config.yaml
hidden_size: 384
num_attention_heads: 6
intermediate_size: 1024
positions: "learned"
optimizer: "muon_variant"
doc_mask: true
train_tokens: 312600000
MLP neurons of a small language model. Each row is named by its layer, matrix (gate and up: input weights) and neuron, and shows model dimensions 16-271. Each number is 500 + 25 x the weight over its row's rms, rounded and kept within 0 to 999. Numbers have three digits each. A neuron's up and down rows have the sign that makes its largest values positive.
After each neuron's rows, "fires on" lists the tokens most often at its 100 highest values on Wikipedia text that the model never trained on.

L7.gate199:520517448468498468531490488494496442509486472514480482482530515511459510538482494514454514493496503484473492515510478513544489491493540488496526477482518493513526488485550494513500516502504476541495523542495502516507494515488488485509527527505497556488569475542531459515503521476519517501553544505470518519509473478478503504427509531465512495530502525465521488511522530498479544499523454512507541515511482496495497513505545507520492461483433494471506489501450451493481512516552495460484481490499513477482512450521468500517495489497516513508493508504515544526485515505506481535474479462513511504493479463469539512537476545523498479501520546506496478508544533501507488481515516514545513484472508505476488485534498519476497482447493459504509484481490486506484524435543466
L7.up199:480510518496528464494491500486504433523496479485517477505523504472507482526532541544464482536497541477476527535553504528496492458522502516493521471488513492450496529473554538564526498475476463532488540487459474454513539533478513511514497479497484481516536475486478474496529508530502524492536485494494523526492531524479495499529524563510492471570499466489498503489523514548507482499504498526473528497482485533509486512505478487529502489474482432463522491507515485491466532494505485467519492514473487476499541553460474499485463472468503504520447465488526489467483490497501502525515522484531489459486483452492416517505492495527492514508514476528534504539497519483507530512492465497471505469545505510546486510534487516518473499547494487522518483463493521507490552476497527
fires on: "/", " and", "–"

L10.gate466:478506474474516500484531498488505510507518503486477518530514527511518490503491494501489525530479515535511508522540466544497503517453536508485521439514471495492462463486519495451512506469519446508541537453522506506533492487514484484505486498569461511536528437485469501478512534512493486533489502511479514480493534458503531485472515457541485463503514490502512536507478549502462487478502504517517500530516476506516482474512482478485532504502494497500486497469529532483468495487522451482457493510493532475554491475520502522472525494427473492502509470536507575485510484485493465504500528503503524434486515486467503507486487470540524516521542478536524480552542476491527553498482511515500493534528473543508514515483477472492523473470480484517509481496513506526541504553518487
L10.up466:539484486479499505486517508480452513495498531515458506506525531517509484520510558487490512471473484500577491510483517524462504492471518591502485462481535460558523471510524533500494491514504464491535510469521481487465487471502427478489488492497507471498486506515498527505450517510448456486504549511479496490514512546490483485524463520516518492542517520515490471510492503474507511470525489511486507525480508458469468480491490519486563511472515516478514544484525515492480512493529514498487484543475544505489473511522464481481476477426534504523525511542520526559509516472481484455471473505487517450495547509511516528513452514499497494457528511494511519486471513460525459509469475507509517508517451542514480519504517497491510458503479494509522493450511504484524500525534494
fires on: " b", " c", "c", "B", "ric"

L4.gate922:451495509534519480515474467492460535507491475506489503527512493536502500520531463456474524496515514523527525469485482509541495483519496500500505465522465504492532464520504527519481501478501522485500493504519555501533497476492496494513472520521498460467446462519531516490432499470449482529549490464518457530476513576483448500485461513480466436516482553564502507499457485515532493474478480471513494533466527508506510475464469470503508513475515480508480485490468483506534465503512464555488499479505486503496471508517541521502449525480538551499460469547488504495533538516443491522496509514478517461487467518475516492540497513524500521512516522509513463458454475531483496446495516523482502533487503533449491545495480520468528492482492488510514504462482480533509492504546526
L4.up922:496491498537508492518460522488517540474478494494518492528503475498477475527522529486484515551526491509472542479465513549505490546498489551469530514454468507474532520517499526527471515508504494520484515534478519493529508456506522500525506529492496514514468506499496520499489463511505489505502486520519494470490460504485520495479500509492504406507496526493519493487500528481504487513474489528491481509502506475502507520518493452508486510484495519481495520542538476472530498510537535535498446516493501481487533537505523520479486512485546517462485518515483512487551508474517482523474506541503473475541445543511515444480493511467483506493530527537473450463493521529448533479465501513467465512517468536473497502512496531487523489490480465488471499443534488489472479517516497
fires on: ".", ")."

L5.gate823:536486456453503501506501554462512483497502527500490432548528509513476522562478479518497503500496493466558519513533522546548462511491483502499507483509489485481503504461493483492497498495510508489509480498495501519508525507494462490520458496513477549459498486492474491493464474481531521480534514486523561496522489491493483503480475506477504460454541494499487457469520491537478498489526448536480504499501508505514519481503546498517485524440511491500492520497478477525523482506534481476516470524523464491494491481508482503488513517526501455509535506504478563541510551463490454501511456504486492447491494491495468522501503536548503531507518529477503486524479510505490504540473499513496513480481491507486499447488530513488548488479480491522495510492484463514503479482503533
L5.up823:538503522485527506484460537494521500514523503494506457531472514495481492558478492497490485460492513499539528496484519549542529510511524512488479508495493517487507524480491492500555519512492501471521469484483532505521484482501496502499527495519484495500484487535492475466482481465505571517550505438514564524513567517488484494494492523451461456466514511481497462525465522533492477482512485531481508469532465496514536508491538474490477468475510472476488534486463499523544512501549492478480429553502484472512482489515507492494482556465517476529485497498489506529492522480468467534500469527505541496467482479481498523531466509534475521499498515512497496521508522540461480527521493530509488485508475511469486516483491487494556492459480541513484493440512515521516471480478519
fires on: " and", " or", " but", " than"

L5.gate359:482527451463454506552540511517517477474499499546470500505499499513550461524451495497536460466468519497525511496475519473511527513461515510493515520444494506510500511524522478511472486471535520528496503525478566486515504510513517465535467482522468501503491508511491477476478472497488491527494492508513456494505456461492491513499494501483504445492468538526510540489417483538513458503532481535463457515460504505529472510489552470505503531462486500496495500490496487554522491512520472513485463439533519460481458542510497519508485497499496528505518492495471479485538461503423456544495490510506533519480497509498476505496486484484486483493488508492530474461524481516518476512469534480459528534523499513513502504504509507458509463480524509496486525448470513500542524468536517
L5.up359:508502473493509468510488492538492507526482450500504535504473529550522490556493534494554463502492447510491510508489479512540524489470520539500505513460449526498496502549482489496472504517550497521494522522497538478511490486520487498531502515495503472526489457511475490481485515503433507529481485508521512488484474479483482531513509484490495492547493534518522504526460538501480453492527508474517467496487478470512438518481524520478555490446472523499516509504493491491472478472486472572482476477565562493483499540488449518485548520511485515515508457538480503523529501521473482547479525482516513519465480511468500531501490494454477465494479570502516441489472511502493468493498549510503520492555493499518507483473466484509476453489517516546528504486484489477491507479523541
fires on: ".", "il"

L13.gate418:500473468491530524465492481498526491488545485474513487541539515495470549478512502536521478458499508465519539514466458484557473519493502526510530512524449515546501441512438483514482490526511507508487503495453494501510473526517525465513475514451504496468506468475534501503499520497510492500509442534488522492509481463487514525488547501516500520533524504507504525518522539513546505505508515479495499518519538509469497524515487494469519450563457482511456504445498483502464500484513484520488527532478496507486491507496543507521524465468486551488456517483506483492506509483495514460489507545531549495494494520509520494509473544517508512491508482529512492501488527490496527471510512523482504476488479525524526537485515490475491540494492518492449453476539473533507531534511543
L13.up418:505520533479533514488494493512507464479531471507474496493536524516479523540487496568504464480512504491525512510490444459523483445508496503516521534545444449513480444474507485507498481526585482500530503510490486521484471498510540445494504440467513474526483465473506457498534512528549454460515462462496483512489504478501473517520517571492483471519480496526508499484544517502509512519507459455493504486499517448485505517492501492476510460490467483522510535461488492483513494525537514509477536521478459496525564485502510521498542457525482526500487488490488483541522483511469462516468529491478523530497512502488471516521489513477517498482498505500507520471466528478499498523488502476491499506541508464522462555507474503474494492505536461492534518499507480532482543481519511
fires on: ".", "198", " 190", "197", "196", " 189"

L10.gate883:470512503501524532486501551526486476499501451503523504529519509518496503508473466456528509524446484483468514446458466502521555499524467505555506506519515510538501487519494486477492522500545439509511515450493480476502522485508480510476491524501519520472532530524558505537469511468516509534512488546505535497480444509487536508470445548532457476470507465490512483459479494498548498489460461500491476501539527470496486516512466451515465520502521486482467515507476490473457492500493514474549486518471565501451497487482535491513471488522487498521485511516497481484512502487518511445503497483527494506526532491492518478497487500498528474531526505464516474522474488500514496531501490470503566469494523570450497520476505522460512520475470507510561442471525466516520459524497521
L10.up883:477525492483509466445516480497470509492514469515532540527537511536498532535498503461488484505451498482475577449495513526527521468533487506480509523468481454479516482528530529544465512494511488493472523487480421499537519491528484508464516508494469525482474526497533498537516506479483472544534530516485450452518484561513482465509472481452480494515512477526488466484518466484530483520441482482469559485506547518483493514504470481530519502502498485540495505517489492475504482505474474512513508533512513507457491508540505510522491459498513470458487518496523447507510535507507498478508487537465458468529536488522510491444456528475500473537465502517503492494483490520500522499552471480542511498510489514476521516550494506515502493498467515524496472470531477490500549444520527
fires on: "c", " of", "p", "m", "é"

L10.gate331:467560506473508558492526493543487554505475468527508474480490461484507538460482509488454480501483489524477517493481496490463520525538486462502465500546512501554524511500474483461506516515505475500472486455477521517460506520497550486519507545528526490508526477511528491544525494477497510492489475520477500535485509516519499476486485476516449495471485488550539525488516467547493479518524462506482519495495538466470489497470491482498532504504490448496526484500521496541514525466479530460522520492556541484510541549496515498470505495465490521482487512526538500474487530552473492480439483502534515554550475518485486502485480469518470529496497491491539541495519511515508503481491474503532494492515495502469456523483518480470515494505480544534511507521522487499525483461502488
L10.up331:502504520530529534511525568492471491462474498486500542510469465518522561530509502510490465504534487531510493503490441532486514508532465477499454528460493480506509497494504526486496493511516553522504545509478509474558472471534554521490505505521467528483482485480526493508517537499479465537480497463487503474514488493484494485464506484491466510518494474483485511490505516507476479464509505502518504500528479497490515521466489472454495453509478499511498483563500504527468529543518491503525521519496462440502480526496471502484511508498536493478505511513511493498509484560491506453531490498540474477514480511519483480577502509523509517528542495495503494496519508517465537469497489473511490511492497510484520497506485498486480490477486496456539490509504551515472578445499502
fires on: "g", "m", "d", "k", "p"

L10.gate549:510484519567487492523518490502483476551485516505468531462514547489494548500551496487509489524493484511499515512504520525514448542490510514490484528506469514525539462477519510519525504489514497466494518476509534482540481516498496458498506479485505510524547502522452473467514545526506494507459503498512469516489527464523526480443489456546491492469523509528508435483503457508457477486544494503502469527478513450544540474525498488477509482513548501504512522557525497526463469494509486542536508485470514469495538501487459511495514514476523491485495541482509527518529503466500479559513457525479495460477515513491512489457458515535508502522507517491485524498512525491462523517538527519472489486459517484536498497484515507505468502448452536506507498475514505522495503475466449
L10.up549:516510511502529476421459521499448526479527521519496492538535466519441468474482532477481491502549501496501509483505500467489519531517520527530455486504503505515491491461494530492467480544478491517524530501477477485451554503514482517480536476515538492508533515484501526529497507483482494521575519505520474500495528505537494496503525490469457487538492543477469479496457494497491502526499495448499516510489490473467493559487475481455477541514518483479492524462497530500500525511516498520474506475486540495511498495484471471472492493526498519494541509529519474485515482475480524467517532501500503523453476500467537542501492485491448485485499493519530511525440478499486515499517555507478489500528476490507519478478489517487490491518490519489493492480524503500468548481482511
fires on: " b", "sc", "c", " sc", " B"

L13.gate867:455497497539510497458550558472517527494499490534530494517512493503496534522525498521530513456490521460552462507485457467531550475539506522535519451490494507459446477535490526520508535510537505443485498513473483532500488517491493488510522510503510485474505549483489498494511542463495490504543518517486514480522537481465466518524476475506474512510511553489458477507515509494479494485551496516489476484555497499480553454504527479496516516516516500510545525501492494551458485503467491498486518534484497536504484515526496503471497494494493503512483492509493524481492521524473478492477502480513505459485467527506474485540455508499482541513443458497502507475501543447487445488490515487471495515486489491510509523509565524445515511478469478507507516540531478516500509486518498
L13.up867:442501499478525499487523542439533494490506488472520489541460498486467500506496464591481458493478522475562518500499484471480513468474485495538512499535493473491444492529532514514497488497483534506519500526464517507473476460511486514494512499516507463529505545501477502481458523510520498530523465473508518494519548445462491463523471505441490472527471532489468531489551464487504488525540498499480481485571494517447523520488520502533499513507475537536525514507454494537484462470548502470502523515489476519476512494513504478486473496522519499517459488476492557498482527486476542525524494525516508519464497519472490493485475519517490542542416480481523520465504539490486494515532527465454480513519461518487529516512516520482532512491467480496495523542525484471477505526494522
fires on: "."

L12.gate102:513471492519487490525479492512485552492551507522495599521453504489529541532509493510500495517500491546491456506516535452496491447512495450532472502463463493480521468543521441484486498479488501536520530488503530516509509486471477461524482518517478494469492505537488504495494475517503502543528445498483505528489502475468485518510489517484513525528525477502513520515500540520495469478518478517477440554519518520464494514491489462457517515522540520559498492502491503491490485467538522488490523519468488501441490513487485493499512471489491459508501528518540469526479489482415497519507512498495462478491501448511493523538495535488489528512469478475493456490486459501479538494508427498491479504518470507515457470558542493494540463477522549491523514472483478486476504535512555
L12.up102:466528535541501528493544500525530469472497494496493468487481500504457478493495469546498467524502460485550521458505469490475530474498486495520475465486494464497455504539512485476486518466503495493498474498485543468488478518524468527500552521504520476522559501522490482472523519487488487483533527509507492522522546486490485506535521505521445529531508526514545512513494470459523431518506509488513560499483519467516518495511470507542544467457462527476476470481487500478468514495464443513499486503534509559459531541473483529485514520517531523468460481517486513514517532458514424471508544496450514547498501534516524515520495542518497480499495520507495471497461524456497513487457531498493507485471547480488518472504451514513517506476461503532493450509507545497515495457507487
fires on: "."

L7.gate865:516520459488490485512509477545487515486526501494495485545517483500539510507491469531472494516479499497519505504519517555517506498526482479485497524494539492500493512547441526512488499492497467532498535485497539498480514497515506496508579432465472510470518532540500456462484473496536511519500545475475489518485525500449509477496525513476533484501523512515503527503468506525475526501515531504497492460529462487486509496473472504558522467470469471480491437518481512518527501513502462485478496521467518482518498493514461488491496542512503488510476468474502486483460491532468448535537505493485519493476468524526514460502544501512475492481534502517533491558517472538522501449511479479494478502502497484509491479456492550492550493497438521529491511502497511498521516444524471
L7.up865:467502487521508465511487519531494498503480504483511510487489491483514506511477535540431539505490543489491519491507481525492500472551501519493449514538510477482488520444486506507521503482508498535514510483536517541504479466519514466513534491495512506451551502492509490499490447496520455521494536508540499502512531514530529518469492492460504471530526480540573510468531504534489471490496521510498519518501490502461489492440506505524529501468475513525508491497528494513497459489531503490503462554458521522495498485485504504457528509500464487517477479508507498542481539496471492492458463458528488470488499518530481474493498487547499504513555487494508524500493503495492524462486458509483548518493501488542499491514510468503515471459487530482518485529541532518464541486521498
fires on: " and", "ed", "ow", "ate", " 0", "i"